config.yaml
attn_scale: 0.13
init_std_o: 0.00253
optimizer: "muon_variant"
decay_fraction: 0.856
seq_len: 512
doc_mask: true
MLP neurons of a small language model. Each row is named by its layer, matrix (up: input weights) and neuron, and shows model dimensions 304-431. Each number is 500 + 50 x the weight over its row's rms, rounded and kept within 0 to 999. Numbers have three digits each.
Before each neuron's rows, "fires in" lists the words (lower case) most often at its 100 highest values on Wikipedia text that the model never trained on. A number after a token or word is its count.

fires in: "the" 29, "during" 20, "following" 13, "after" 9, "aftermath" 4, "to" 4
L2.up1172:575460606519589421506491454450432443486548473474548431484496523507525424455478500476530458583356535537537673540521598500563503466526496465562459512411555403516454411512467482508492603479496501605488470519479454479539513433514479476605444519444554484458494447499522526521517486517563506463485493493430453498540511516521470522575527492555467474430488434491437590520531512510580505561525

fires in: "the" 35, "on" 33, "along" 6
L3.up228:563525499585484482534581569480526548572564489568457560480479557469531493486530490447431502581541484532538497519475517440582559519531478491543484436515493580464548416531386552514489306433498526461466521453444458516444511524537482435460523491566477492523554537470432491395560574571504538520565501391523546554517487557546527483526514411459501549482414498452459469500540467564500480465555

fires in: "later" 48, "eventually" 5, "subsequently" 4, "quickly" 4, "increasingly" 4
L3.up1429:510481456616495515484457485539487578446496485526492503549454552460487506467510608572478459525449508504562477492533484544479541437459477428552557525412595498567529495550501567434472606457555420554411505505515533442495545457436461556509528525573532398535541502509565529397481434431540604556401478390466590419493510467405541518475481561398515575468495483599552512472446456549462386417493

fires in: "to" 87, "rating" 4
L3.up375:510479524466618521500550551431429504455469539495539599403502520642515502480512443431474469552494512405441586445463531544470427540589520480453545489478532463508497520438531514487574488449541475457550452546460547531532445519526530442504533505569518483595517490539448505405592478496498572479534478476410501493409461513453489562420520449448510526463513547453462556536430494475437496486418

fires in: "before" 27, "after" 16, "when" 13, "the" 12, "they" 5
L2.up967:449424565534466568609513514598531476471507501505508436588571499555568441445546541506533492549457530464577556511460515537444484490502460459463419487558485536470521463529451453542493462444486472489561470431479537533482503453615564510520440528453498548487487468513525507502548538467496497459524502441520531468504414514423484570487474470481517541396506548561509483457493544507531520544582

fires in: "after" 46, "the" 7, "aftermath" 6, "following" 5, "surgery" 4
L2.up344:478521485547539532529505569463490446496524483497467503512486463577531467390469507599471420477507524521450492415502516522569527530512415480494467462571486448503473493535536434595533522515507631518612496481471449521513500443461517499530495498544543558470551487465562634511614492500521490530489508452504467576481481483463564494528474467561500522439499530475463536544502576539771578557514

fires in: "de" 40, "of" 28
L2.up2032:520400526505471503437503472535438511478491448462497494420523510543525429500472622566549522532494509505532469480457524531550482538414451525482485502451514443568616463535488447479578510510462583544501508521464610531508549509488554437556464531437506550415405514558478511508585475480442521463529349561445554427505514468495459516509453560469426583401485476541461481472429438553456547481524

fires in: "this" 30, "he" 17, "there" 7, "me" 6, "we" 5
L3.up1187:567525440539491515460530523477498503469481522562464470477453442571516475436483484487382474460433481525428529539534518582511526584550495448567462600570543509622472476517537481488502555542402578466567515540475487443408474490545490473503477441501465450482454502507487567555614550518482526563558528429369403582446432561510587528498481459430441422503516438517524552512455504409530462462484

fires in: "year" 16, "finished" 9, "round" 8, "every" 7, "each" 7, "this" 5
L2.up47:517538519429472458444525498529576404590462454515497477659546538472499450495425521598548543511552503466455540470531459415436494481495491435475537413418465537653536544590444445492509489474436551498683463489509488495486468463490472536528478415513436558479499517488452508402587496568538485528493572564554558542536573382566500542479483464489479543520548553498409498539495435506486611518469

fires in: "with" 79, "a" 6, "the" 5
L2.up586:524457579557489536530501471432493483470473480533579536553501382449482542580553530543465422599544462516486540526594596436579471496474539517546466464480456452502581513470423425466528364590508451540528635474448482497512504519529499538438452577487504488499465517517549552529514471518576535457492459473487397459494428498513530456466518512590526483489537525476577462509514410507576516507553

fires in: "national" 26, "state" 13, "st" 10, "no" 10, "south" 9, "first" 7
L3.up579:336500509528481535560515486549464554442467523492473501477499452475655469529572529482471538507508455570567478515477518514477534475514519490560553474479500579485445456522534481516530523537460480544484536427495564537468428560562514463455460536488539581482503592524515474531553551561528468530463402561564466501500542512521496501585445485393483501517463603372467513521515449515432545436491

fires in: "for" 22, "of" 21, "in" 18, "on" 10, "center" 5, "top" 4
L3.up1088:532495528589525430493530487438446619541559483507559464486505517446547527567493511465445487576530539477422525446487490479501505481422482496411496445447513545428538417529466467543495541488532544620524453470503453484445446436532482429466378489522461551464458490521461474513447542477448468497463414430379487558467524426511455516525451494499471513488484526466478608504574519565481455431484

fires in: "the" 22, "named" 11, "name" 8, "national" 8, "call" 5
L2.up1836:564492512542520489389529573542474580469468491488485536462477461445511621487512458585413522460522518549560552497491514352521502545586554475488506505520539629491488514513574496502499430509457498467477381504556552520492488521561428414489441369474452500457522529503468544475545444513530472399528497448535491517472463519488532491577529556465482504485481489501549472535516506561440530464510

fires in: "a" 23, "l" 13, "w" 13, "were" 10, "kick" 5
L2.up1275:439482520446443439433501526508483523408478448453505442529485466474507601665500523521530547437475496503479527674515471528479534543566478601490525433489578608551494448535455518488410465578453548442561480429469505513549551420443534512585514413525495353444596518501383521505542633523498487502568482536468449544546507526500524491515510521529481465493476573456417522514556459507483441565541

fires in: "second" 25, "first" 19, "third" 13, "two" 12, "fifth" 6
L3.up1560:440496498503418444530577436451503456522531512419507401521541471506491488501506543540544531486500548534465430441443423354552462505465476455508523448531510550496497532465552472550475442516534618507660469438479463555537530414473509457471502594556491534484562476576429478556489548546507472465396483550555463591513527461470465465485462497520545474515622532521482496515503441478458543516498

fires in: "he" 16, "also" 14, "both" 11, "but" 10, "the" 8
L2.up1389:496567447460611507523457483497454516458449409503397488527560482526480604533489454519615482490492498503500499495412522390447519570564527590548489511524482413467492456527524425458485379510478476518401515480508508535421512497608431386463477421534475506471492561471545427538465531503500550604525370561565474501566497519493515496485498545427514541428494483513544551502513425499444433527553

fires in: "the" 99
L2.up1934:488489542460554485526433547463466573549544492417491449450428473520552435580532500537479462558500471448489488457560534525449455522706471509509353527454533436396421454550429463514514510460480442472543503553501474527523593485474493586547511437492451478455450463482427462405578508546518537475534455502535472430552492459475553433488564512481499490315558610547512548508517452482460459491521

fires in: "all" 47, "the" 25, "of" 7
L2.up1285:547504468443560483522496512482430612543463451479481559484473507487490476461451507621498542485593535513547477464498484495438518487440503528423504443525489576471544501505369515470479432525491533557449472548504457551420424519447578477484531509490472554448519545432415525494535564470507465433385425459507508507495471467471509549532435466460510568385532582457442464508472450440550465540572

fires in: "then" 20, "be" 12, "not" 9, "thus" 6, "also" 6, "he" 5
L2.up1316:489479428658511532518540402503445515448560531470513429419522443577490482383523478493340488529504441445438437556491530536483479546486513505545530428593557446574402500449512502512435457450533628622531400515535479489487481498485488572477572513510511392556406451530535371531496546494571574549511442479497453489397483488555446547459476442466501520503468423461508528624423488478427557469435

fires in: "are" 26, "a" 16, "were" 14, "no" 6, "an" 5, "its" 4
L3.up441:434439531507466506520480398593411459476466545552503520518451459511528612396516499542532514567466479483524516537497648567530536465433567602485472411465552493569522388472589462537492517481480604439550616474462525504528512438419472520534595446464579454406431607530396492508536490529478535507491494466510483464547525534418442408467484480492498620495530525449494429505631473481463460527503

fires in: "are" 48, "the" 13, "were" 11, "is" 11, "was" 7
L2.up678:512432608464403466499452508484575472480505592483418490540511486427455509508557533538549506531505484485450460611559516560551491624473549537477532453535554550517537483571545494542479499451514560381523535434545478508528518451527362509537488322437490390441564532559477409433550558553447626495478417445491501474556429486436496506536524482505481533477500626442551519523552496526446415547461

fires in: "one" 39, "each" 11, "single" 7, "every" 6, "per" 4
L2.up545:501472480427570495481501520517526471551488492545434439460459534482516532482517397500483476481524569543546483503646485416394496481504453487432532466492333587461535542573465453533585506523516455446500564511516464427470500562464558485473523481506444448526475414453531530417475565439540517532434502551538533502491433525516451533491437536414658498549568441504439469506490492496546556542468

fires in: "final" 10, "first" 10, "next" 9, "third" 9, "last" 9, "time" 5
L2.up2035:512446496458484471476549453500581426460470489504534392556444548497575504482511493568542487436529554486508494397412455481427602505453477482459534565509392537484415500559432433536490514520502450511472450454522526584538452511641463441571576593579436513505464451590499518476530481510552444564319413478575477471559549489464438570486465505596473419513504590494495533511481475516517509464502

fires in: "to" 92
L2.up329:580481534474626528489471713397431502415464491553532584491522543547564510504504440415458446554496455404496497514435469539478504581579453454492575468472502524494510383493596488543548533475548559477552454453469540478456461402515506433563531436508476475628518475456467434523594528509548544419492507455461443523361468560490404487516499510464521558487482516456480519541526485522476480499511

fires in: "the" 43, "by" 23, "between" 11, "century" 10, "since" 4
L2.up326:515545499545493549450497576541483518421501485580392466481434453461564497521484559593461472506504402621477501505538475446529458450446474443541472434500515524454343422573510558493504525511453495591495541535496587529480491350429452358504510560444541497510501402474564528452574489535564488456481493472429493488368489491455516452501516494398496488441510572550466522413532558570596552447586

fires in: "later" 58, "co" 4
L2.up729:274496428603499444503487493565451596463548466453528524536512542527549540451500562506575455550432427466489460452463529532549571532511530457429492486452484531569486461458602465571511528514464486466558468558497474436454449486562376565607556507532560481459477497466517563484562456456515450460470544529392567498461477535544532468479519611443507423550470444496534480506450426527493545560531

fires in: "a" 90
L3.up1857:432543539510418521457499522519496484479508525501452501502432526432588516471513491552547490386552562516468468576533532521466533493517540477447508544495544516490517519526550549455485548632461444508505492483578509534534393478504509520463416412484474504486539483505521523428534483504383596509465464494513475512474455470535522500515432479486576388440476589520461518546488448508586516563466

fires in: "was" 61, "were" 22
L3.up1363:393467515485509575468532466454567507491497569525448342544617475455494405525543519488441471436490610512478506550453512459549506756462526563490434441521557551531455480526562486557475506482582551428482564515432467413574427489480481563545514489526608382501446483565520549474547506555528602386498441500441473561489496522480440471568538472511503459501518538474492516519455440535426533546465

fires in: "he" 40, "no" 9, "their" 8, "a" 5
L2.up1527:527508451599484526625526537470553502483551463539561515499510537526459533496490461539460453450450526571482492556461544434580579537435488476527601511633504509575461502494513496487465463446433568499352457513449536523490511530517531649576514418582490569479505500519542561512454505483495481466418462530519496516541493533401474517532423417489517518436533520490442552462408487486491469520490

fires in: "was" 44, "were" 26, "did" 7, "in" 4, "a" 4, "held" 4
L2.up640:427544467461462482564587504562508464474509520449489442453483435461446479440578471503502538486600542439511394515458513479486459531511518594410567491550505515502477500492480520489520437520488490503510655529509547435565441523621306399528373445532498525502579429483440490504512510409424554525491443565496445427550558452531430543432521527558486553539532493491470497479480547476519531502452

fires in: "a" 65, "an" 18, "second" 4
L2.up667:523432484536506515486548527604499477408528520462477438502510540446472510454464471540499453445535526505427516505460525582525544486482494482442580447462527434443500537491530535512487518605378522567417484444462555559554385463472528477504507570512464458519562491495542551478583463457523536474427461418566453510477516458398523490511475428507525421434519528388404552575653525478550491483514

fires in: "of" 80, "the" 13, "for" 6
L2.up228:564360471518506468491514510459447612517646504497436575476572528537507424470412519470546553505526512491480506480511535519459552485460479639468523502495492405423559338499461468482494564501481527576481573476526590417577470359434472530473472497446485578469405490516458470501447455488467504454606451482380500500512527459464475472569547486514461504404433508560550607497506520539498464419530

fires in: "of" 33, "by" 16, "in" 14, "to" 5, "are" 5
L2.up637:463434464542427487401486580510520550522513536465531463499582367523560497438505500530390495506498485436448436587480447498494534554495451424444498488492549521478509384521460456502519590465518489624468530470550538466508545479527501490514469455528557533480518393603512531487584545453465577471450497460398521442542565539531491474546413414475469474455451477354519596479541439507557500539609

fires in: "most" 31, "any" 21, "every" 7, "the" 7, "almost" 5, "neither" 4
L2.up250:521506580514512411588488513522490501458496448476511597487514468531535542450560487544560488497449541497476497443526556556467570510516348500519509391494533484456558529465532469493533374481440615573629544460452512469497505432487559468451459536547425521432540431435539569484495513475517534501416519457546445453502612449494504555498524372582483554458526616431465574538531476475474445592508

fires in: "been" 28, "has" 24, "have" 9, "medical" 7, "research" 5, "had" 5
L3.up1503:365481444487469476440503499504567436462499481616542476481487505446460476520382540512489439459523483568483559488584601555558496496498515416499416529474437411517542499526488434481451563526540521443525470447489469484516485521516532389523548561470542404493475520500501536588535485445430558608510488459478508437504582454457423456504486490470455605518489401610481474616434449537440557522458

fires in: "this" 60, "such" 10, "a" 9, "me" 4
L3.up1848:448515481492486604505483536498522489517479456501514510594480472438528510528446545455456478476422458568438544478514505559453522505589515515549501374496465478556624520419463461497420503523430404520445516547478522497443499569467513516492462496517525500503426465487473533471550529561486521623446555491385459577436518497438513478476565434402507447497482481503482575488539457510597432516507

fires in: "3" 18, "7" 12, "2" 11, "more" 5, "still" 4
L2.up560:526551480466551482560456546494467564495434487529480551492410545547525474490543443504442439536513451610544495473436544481619486509498491550570425451574561523533496494455530531527508475477462549465587513448487541542507429430480478670626552503516526564636439465470397493440554401516444521491452453541435450570504469538495527458528523455520511489478487450472470525485524550426547490613547

fires in: "of" 20, "in" 15, "to" 12, "by" 12, "with" 8, "for" 7
L2.up502:506476546485445484573470473466399555461447534448475559330511511579633506449460624533476513563462483525490526483512477543456563580445453437430495497450556475525522449509491524545476464453530630545483457504559543519544502539525468465379505545534504528449494432431472457463549451498450533516489483352496434440454550441546468505484470423591434468542470446448536502503490503556499537565547

fires in: "between" 20, "where" 14, "the" 13, "both" 8, "that" 7, "whether" 6
L2.up865:457478502529518457497450529470508506513605543464487484446573467508491463516524433533485466489456487443389426475543447431465492467478459513463524422529577488494483473530512508495475447506506531496471479455487494505438469579511512443532477512461588512503524502512481400466510423483522488435440497516441541472539482517410513577501404553492528598473580486544488528553451517584493477518461

fires in: "a" 73, "an" 16
L3.up1201:505517583543428586439584463528460491497587526521557501434512500517469521499579502519494471444477559517401479499482500524482480515526498484440550484556533464546486492497514489505551507591467501563478528459520500579553430528451497593525537449493546490530550495442547529430562418442509496485449593498534485592454518540494424513514454368484491411441495551404474565561602489486528503539537

fires in: "both" 41, "between" 20, "either" 8, "again" 7, "the" 6, "twice" 5
L3.up1312:562496480440611429526460564488501450532726457521506500571566556493448496523527435545577493549408524541470437480513591472506418509540455508573460476600471574467426487510452518537523480607539454520531569552482528456518498509617425500441571558543502528530386447487544483516510494552515484535403456520447569447434541526428469500411409539529507582540601468449547505522430503515507507588419

fires in: "the" 46, "by" 27, "his" 9
L2.up11:544440469518561597578545488419444522468529505538549401506488451502429438543431465465550494596466508554431489548468526389522442519613489460462521504555508451475508459529340492454483432452500490575576592519499535467505534420510470381457534475530556519469420484499663492471411511513547468511540563418550430454447485489411479490511539468521418539518486550556572517530480541503545508545529

fires in: "is" 37, "was" 20, "she" 10, "which" 8
L2.up1282:476462494492544504486525555401523497482549469523467578495536497439509481514520556531459436456532468535465424607517478431413535582531441455532469511491426534454464459522574549527502501531451562502591510424526560440488485556505485469520504512413626449482454420529538551513475492530402542424453487536486543530526529480460471512533479483469490434483566474455502581494485426574465495543563

fires in: "is" 22, "been" 21, "are" 16, "was" 8, "were" 8, "be" 5
L3.up277:456457586468514475514454491509542484469501467441446540528477452565416549422488510486450530438497478514429418469451510510582436536523535410423438497482582448551512496515505480546463463493548485437412515423509573549562510527515427448468604490501527447472535480477455509461507502525375532476427356475450487436539529608409507500483460476458563598499526607493541511521523561436459427558477

fires in: "his" 23, "he" 11, "s" 9, "her" 7, "we" 6, "their" 4
L3.up485:522471578502446611475534520535530552494475530506525526475464453496500533380422480558475394475531536472559429600386472492544551462516472506508529431544506497464566452481547422414603586484557467484500503548478480425524611516567510529540490399531454523555492545538579580534465468524519517513466501490483464495445423551531514491535430439540492437500543485517427526380480581529477596522505

fires in: "her" 25, "the" 18, "a" 17, "an" 11, "this" 8, "his" 6
L3.up379:468562387611508607529496501535508498492476534443497439547546505448533511458559455521462514507489498535469489506444542437502518562559406506488552576509549489480482503408492504568549545523475563441574498432574534471536551424490443484510552460575485479512506540447520546480535512466576579443440581499492484436480528590428476508491436569553501464394552485462466577562510457518487523516505

fires in: "one" 55, "each" 11, "every" 8, "some" 7, "neither" 4
L2.up1990:527557568490525468487460616529570514492582499483557492481506512435408547464574492515643514500534531584544584516570463534502514398540528511484553451596469513479586499512581425393453415493493517530432503495514453461473519623466447450459471501474483478511533460448553542454526487498534452479573543529538538541547470514502500675473433517454513571536504554479426525523463498516481444530465

fires in: "an" 67
L2.up1682:464475556553510467556536560484433487486549534504521521553481553578550594449526493574523434527455527461488489600567524533482516517493532462451496494527492463436518512498552592568602457655467534420418529501527449565496547524514501581582431490602517520463491534452506504367508471487496540413544415459488477504527550451440511455539463539569505413468461504542359499501554512486489485539501

fires in: "first" 70, "next" 10
L2.up1873:540530487536490490509569457508498483528481509435450542570453516462564510455519563561539520491405528482467516431487467468514529484443466512523591442512476598483480531556571449488470511576420554473504499411492526587467437571513542485506456459515499509413448534534484540530546477573468480470473527522548502501522468490503530519568503459392458529479452536452474532527518456465470504482479

fires in: "second" 32, "first" 15, "finished" 6, "third" 5, "year" 5
L2.up742:506415490529547385492482488445489417452567512506520454486496554457523430418402543534507502519456518559560469429492336434467486459435476481481488496448504496467481505543420492549479531569457575408618440432445493452478440458534477556492455590493541483478531515543485472452572458502543510482462480478509432442515559418477533505491561428503455550578494478533552541494572552528427522546444

fires in: "with" 41, "the" 31, "a" 11, "an" 6
L3.up101:525431526535380497537522504493483464542529437566454496498520498502476498456513501427514519581477444533513595562522467465535438501467568500492486487439492460399577496492433485497531465453464460469506509464473494530402513406536522521482462499516486503571496468519518498481543472516573549455530495498524464396529514566538504482451532509533471517531476473496515496493468469443522510555459

fires in: "the" 37, "a" 19, "within" 11, "under" 7
L3.up2013:528465505529475550415518536549482509446507526472565557535400502474630469545475437511554523491520570531487486395486510500497432476485630417531528492512505513497447381447412626415523547489427461556392489497513487544495531324467539595594495467593523517468495518449447548518417501443591450500464473505497456476486513520496455515442561463501478603485454592464413515648423496422513497446523

fires in: "title" 13, "elvis" 11, "featuring" 11, "character" 5, "role" 5, "name" 5
L3.up750:544502542429459587424507529504481545473462467477443483450486476561524557438427487442455494530519506611477662492465420464506407498514478502513466536505436560513445571490459496514468627540522421437570465530460551541515495511590483531536477509416477360489517520499558544439572429451617565554489468479467601485467491504555462498440484543555462508538473475548454543386545408504591455440489

fires in: "a" 40, "every" 8, "us" 6, "states" 5, "average" 5, "the" 5
L2.up1049:550598489538438575478549492471567518555410546482582496541440468550578452581496497438486503428452522510510468524489471527546515489566546481475513425462571519484474435485457452489524442550529469526478390499430467433471469506439509401404616514551472535449585486486488561507482495488467582438476525482514529540553488556511452535510504469449574592384465536434432475505659459463483477533464

fires in: "no" 19, "the" 18, "some" 16, "several" 8, "one" 7, "other" 6
L3.up383:475522604481511520511585489453502492439551479484418481530471523566443591486489464490583448437508499565502538503478516435463413503524571487472440537519522515527471483455493497456480498459448442409578544513630538418435494486475534497571513515442524472446481517500537518543517568504532479504484493461562497460534468479517520578557510541666557478452544507606563477490407511510491450524412

fires in: "a" 35, "best" 6, "two" 6, "us" 4
L2.up1491:524507501511483465460499556498466477495492446440470455497513533515445503546451477558527491474563485538485585620464529532606504547496474552535484486540460505518490518551463488475462511498578446470558497460473501538548428502485570466547527560475481480472544530484537542438428437492514473442437528468423473515471434495525530488584576516477603571410590504453526529503575429475504498540533

fires in: "this" 73, "such" 9, "a" 6, "same" 5
L3.up1912:503553513549507520381526595418539490479549487520347492511490599464490455466456519558533491515425457555485630547432463532491494489548559490576537378518548520558546548453492468408438494505567515534417558547512479598445561581463551516500531402488479459508433458468527467494532493536509565583479410503539464461551549513522475460524545451559430533476520456453504556554530487461468467464518

fires in: "first" 18, "final" 15, "second" 12, "finals" 8, "championship" 7
L3.up570:443385589534486438535478493494465522515517479495439385483532490497575524426523487565588501511560481543439559484531352509456512485429474415382583504484552535488467453456468432511447443533484603503494394452437518566441493502455493440429435508581552500509488567437551507530502465498476503561479467538530433492457535526521449529467514551512495486511452403495407552482470555464504403493518

fires in: "two" 36, "three" 14
L2.up1198:453411485484493467614542554496489569517554481523507396512522481553584494540537533511571430478460540617457533545502520544544548419498480480507442524552553489507548520496563487491473569472476535476486591520476540511471500506458490538486523543530465489427487494517487510501434549467552479597459476534372530442476516585470501466534505525592575522369522676448565547544427403590585556587510

fires in: "february" 14, "april" 12, "january" 10, "september" 9, "july" 8, "november" 8
L2.up379:581536494465602489412538564519562439423498642536480477439435562484499521467502550345547551476470554478537436489505450554457518450538465466449504477578483597585522471521493435573614503556489486616522467478515473499551559500543509475563510461581592474470519506548554597444535441481535515510474544432584503452558501582469525656571468494496485427518468506485538505439442464562457517444480

fires in: "new" 54, "name" 11, "named" 5, "renamed" 4, "next" 4
L2.up84:434454482478494549496537431578427408441453460548441577493412511580502642513473501517457446515536527420539487525442486464538558546527458448472502576479460529514443477452515410484509520491523475550517487469495552511476514509576492493446457485462469487591507524510419510450536467462527486517436520490570458448492512483572508502558449510441446533513507483525540504508520496503436392491472

fires in: "two" 26, "three" 23, "main" 10, "major" 9
L2.up660:527390544473442459460550489473476493516422405500694415481453573516477540412516467412423607489527469520530466472482524504437493495515440542573551376599493596488447464571420475419506501528499440482537539547537517492458505348499466461480511493485501511499565453497532508578505562452479481593402485434509478515510436560492467485545441548578514482438411645441592560511561583490475427449475

fires in: "the" 21, "one" 15, "second" 8, "of" 7, "first" 5
L3.up1657:484475582530459396503451485505457469498562447460608467447461548514506580446481568543614510487500523618615525454530510464424578433473491575566559434497510458518463431472491498470523508485545519467539460499515613518467487475508528398492382496477491465526507484554536505547521487500493531503398481504562548517519526481569534554491602505448495445530426412471533447540525453495424468559505

fires in: "grumman" 36, "gee" 15, "fibonacci" 13
L2.up814:429421539598477448510529503545636431425454482465482506496478507417453539506525497541380556479483437438521449468511542489441520485455457504571565464512428492549558460365561555470470569519437551474499496449449511526540497483546399495496550498550459526543516493502506564418484480496551528458544443486443564468491371512485465487468499515465573483463519525493507417477529474503508436527487

fires in: "through" 21, "after" 13, "with" 10, "label" 9, "to" 8
L2.up886:540471493559540485555491519477479425511533470446536463494543503497645467480482549477452509561398583570474578491498534555491493552500419449432520518503481478471505446464584466464515420565448467465485530471491452468582562417469531497413440485516498529451456461452452519482565457485500555450435456332500452482465483591517471446448421496536555495481447433472477467535540400503522488529586

fires in: "was" 29, "became" 9, "is" 8, "were" 7, "are" 5, "be" 5
L2.up1236:436438551564527477506438484496521445505511567465506538443475414437556500570455466537435527504567546424494491540433455486496591579501553495381511496565598510514480477554608525552453504458524427498527675430651439455528508406550383465581428534497499463476503489510469657507605580475466597448395576489413443373458519517474493519518479465504563553366586556542491503569468472456449590562436

fires in: "the" 99
L3.up1301:473476501566503496551440491451452547516511509432515396512466496599660480507470479537432464572515514546491472497545524467468513511640513491494329470431542423413430310441347442556515491523425446534490563519532503461489556480493478477504526437537405484469523560465526441470541502503533520485521468490519454486522509525486452445549487518520490425351565599556497515501468466487515468491517

fires in: "the" 83
L2.up1791:535558493424562515496365566473508542533419523462436447554437528547652434466470482520545498570483473526523513519581539441465424469709557533520431467517521483478482282414341487622533542550451514483513542482450489532437504451484472512565525447492471519487539510451392590475493459548495570434525509488506478549486509477492476453528606530500452512361494568499492548578549449477473443499533

fires in: "of" 34, "to" 10, "as" 10, "aug" 7, "place" 6, "season" 6
L3.up816:516413437562483510484494505550485454489509446430459525507548493501532616460506509542545503441530504456379506529514439598484509465408434545444479479496573487508492542543448522544485476458472572638460434473575496389456565558482616448389534476494516544500450518419455549424437400508504476458476513585523511454496462513595477530331506578478415520493418505594527554449497617438463494518584

fires in: "with" 57, "the" 19, "his" 6
L3.up728:570531535425515592519499500408480493554470501532516492531480382463547448442520461527480463486528483529485601549551535512461516484528481459544524428498450442482458534464396571513522553450482502546622543441537502509428447426443423440478510518543696544461518517535531579508557471439549562488450398496451422448516447489479600545442517462552441546510474507501597447486516459453584451520498

fires in: "the" 51, "a" 8, "lado" 4
L3.up1059:494493521508468521449542499509484587441565502437483406544417512519555434471564517507584543443525522501482554524452518508513507466681543521375435531467497482350521408501556441521561514548415484510407492455543522459475491474486452555538480377513486578540512423389503466478497525534519489487497493422479456526494446511494478441468541553523529415405509534534534561543480445469567537477517

fires in: "the" 44, "a" 23, "an" 5
L3.up1665:503517495537583509574536503476417484429460455475489553495493547533647464552529496563570467547461543448510550448523494432504521406608520555480414497479507507465448432467440475512492498589437429488596501505473486514508503372511466478554494430476494542498521533470507538455499421521529558418496507447458511563503477450458511498546531511460571502421550569536513541534517434472535476467443

fires in: "who" 46, "whose" 12, "he" 10, "which" 6, "was" 6
L2.up461:448532458495549588540533512507482462461514452387570489549600487500535469533620532485495469532471474473488467516405515561514449538501518464518398482465490492470484460564541501582512456473487465483482565468498443452410525503550530596571599542479650467461465543636504555368521431521456578395453443449506500518506511466469521517595527511591480571401507551452569442534474488661466534510440

fires in: "two" 58, "the" 5, "mma" 4
L3.up1647:435397522465437485517516507517478500444510493463489454344476539485571553441513565497465515566515494593404535544525543470533562475494396484405528343538529530558475529398532470514544542441464491562535557552434520494445505390506533463546512518570580454466477487481509538480555590531610570521472434489427531481528445530490400426458445517513539488311430560535437576493547451459436473553530

fires in: "both" 40, "between" 31, "the" 15, "neither" 4
L2.up1217:541499498479576494438484622509491556509511432497495514467547451513501432530526630468544484554514509532523527554543511366512551467540490532543381443588538513507505557467499457480531470485570481542445579534530597594467528542480575483422485539516479512526517416510518510445450463508516422518455600427470523443487464452363498522459447576501537428430532517520460524573467526489523529523582

fires in: "a" 31, "with" 25, "has" 16, "have" 10, "an" 5, "win" 5
L2.up1988:601510405571495508500534458523511519461500463521529462512482492456498505445507448474478474509455541562468452601481581485535453488501461451544481468430397406579542480498521496447660501567462458461519444526504493497486550513487544479576589514471576560449422395488551625521483433472491561519552335399456438480403466592484503504541437481514467488544485506501436457517442508493475577478487

fires in: "after" 38, "the" 19, "on" 11, "by" 6, "march" 4
L3.up1656:532542497524505485492542552454517471467545486500431492515493440559605481527539574544583506509477459536470490508453516531617453437523376511501533498473504403499357500538402444503523491523506478512534547444451480599374521601495440558499521495467597538441533571490506507409495458519458446497459521499542456505514506520468580547498414405481516546522483479465384598532517539498569584478544

fires in: "several" 24, "many" 11, "various" 8, "some" 7, "other" 5, "two" 5
L3.up678:558416525571506476465512463559499525459510413419553470523484480534503566509506416469459523504483501578480497598557577407444603481530531441469558414610512462508523490551582522421516506503504435553501548555482500433520514407477532434519510538410537379466504473529584554497447492515505560605392528542480424525491474440507477544534480526659443525426472566403531532541477468561516347559503

fires in: "be" 50, "are" 14, "being" 13, "re" 5, "were" 5
L3.up513:412458480455436533422550507447502516455542507466469487509521421466496513488459469518484524467541514450377581626513480549525515644514501441544524455424535443504505408504582432552475531568532484490427524466517547517508482515488500460515619527480602452490492550449578592497537622525440521399433505514460470498414509620455529490448490492549517441526471606521459491522472399455493436539448

fires in: "november" 24, "september" 15, "december" 12, "born" 7, "june" 7, "april" 5
L3.up1012:506517470516552522507558488597492529391510429595469490508503528441549536483524489474531654507477579486527420453532549516535512562479469463500497449533511566502477462530523386478531484538438554465542463484513525447485504605470485514524495495526554512527512554540459533472574491469532527457432448458503567545560515523538496510526546525507477458529508519496549588525414525506595477525568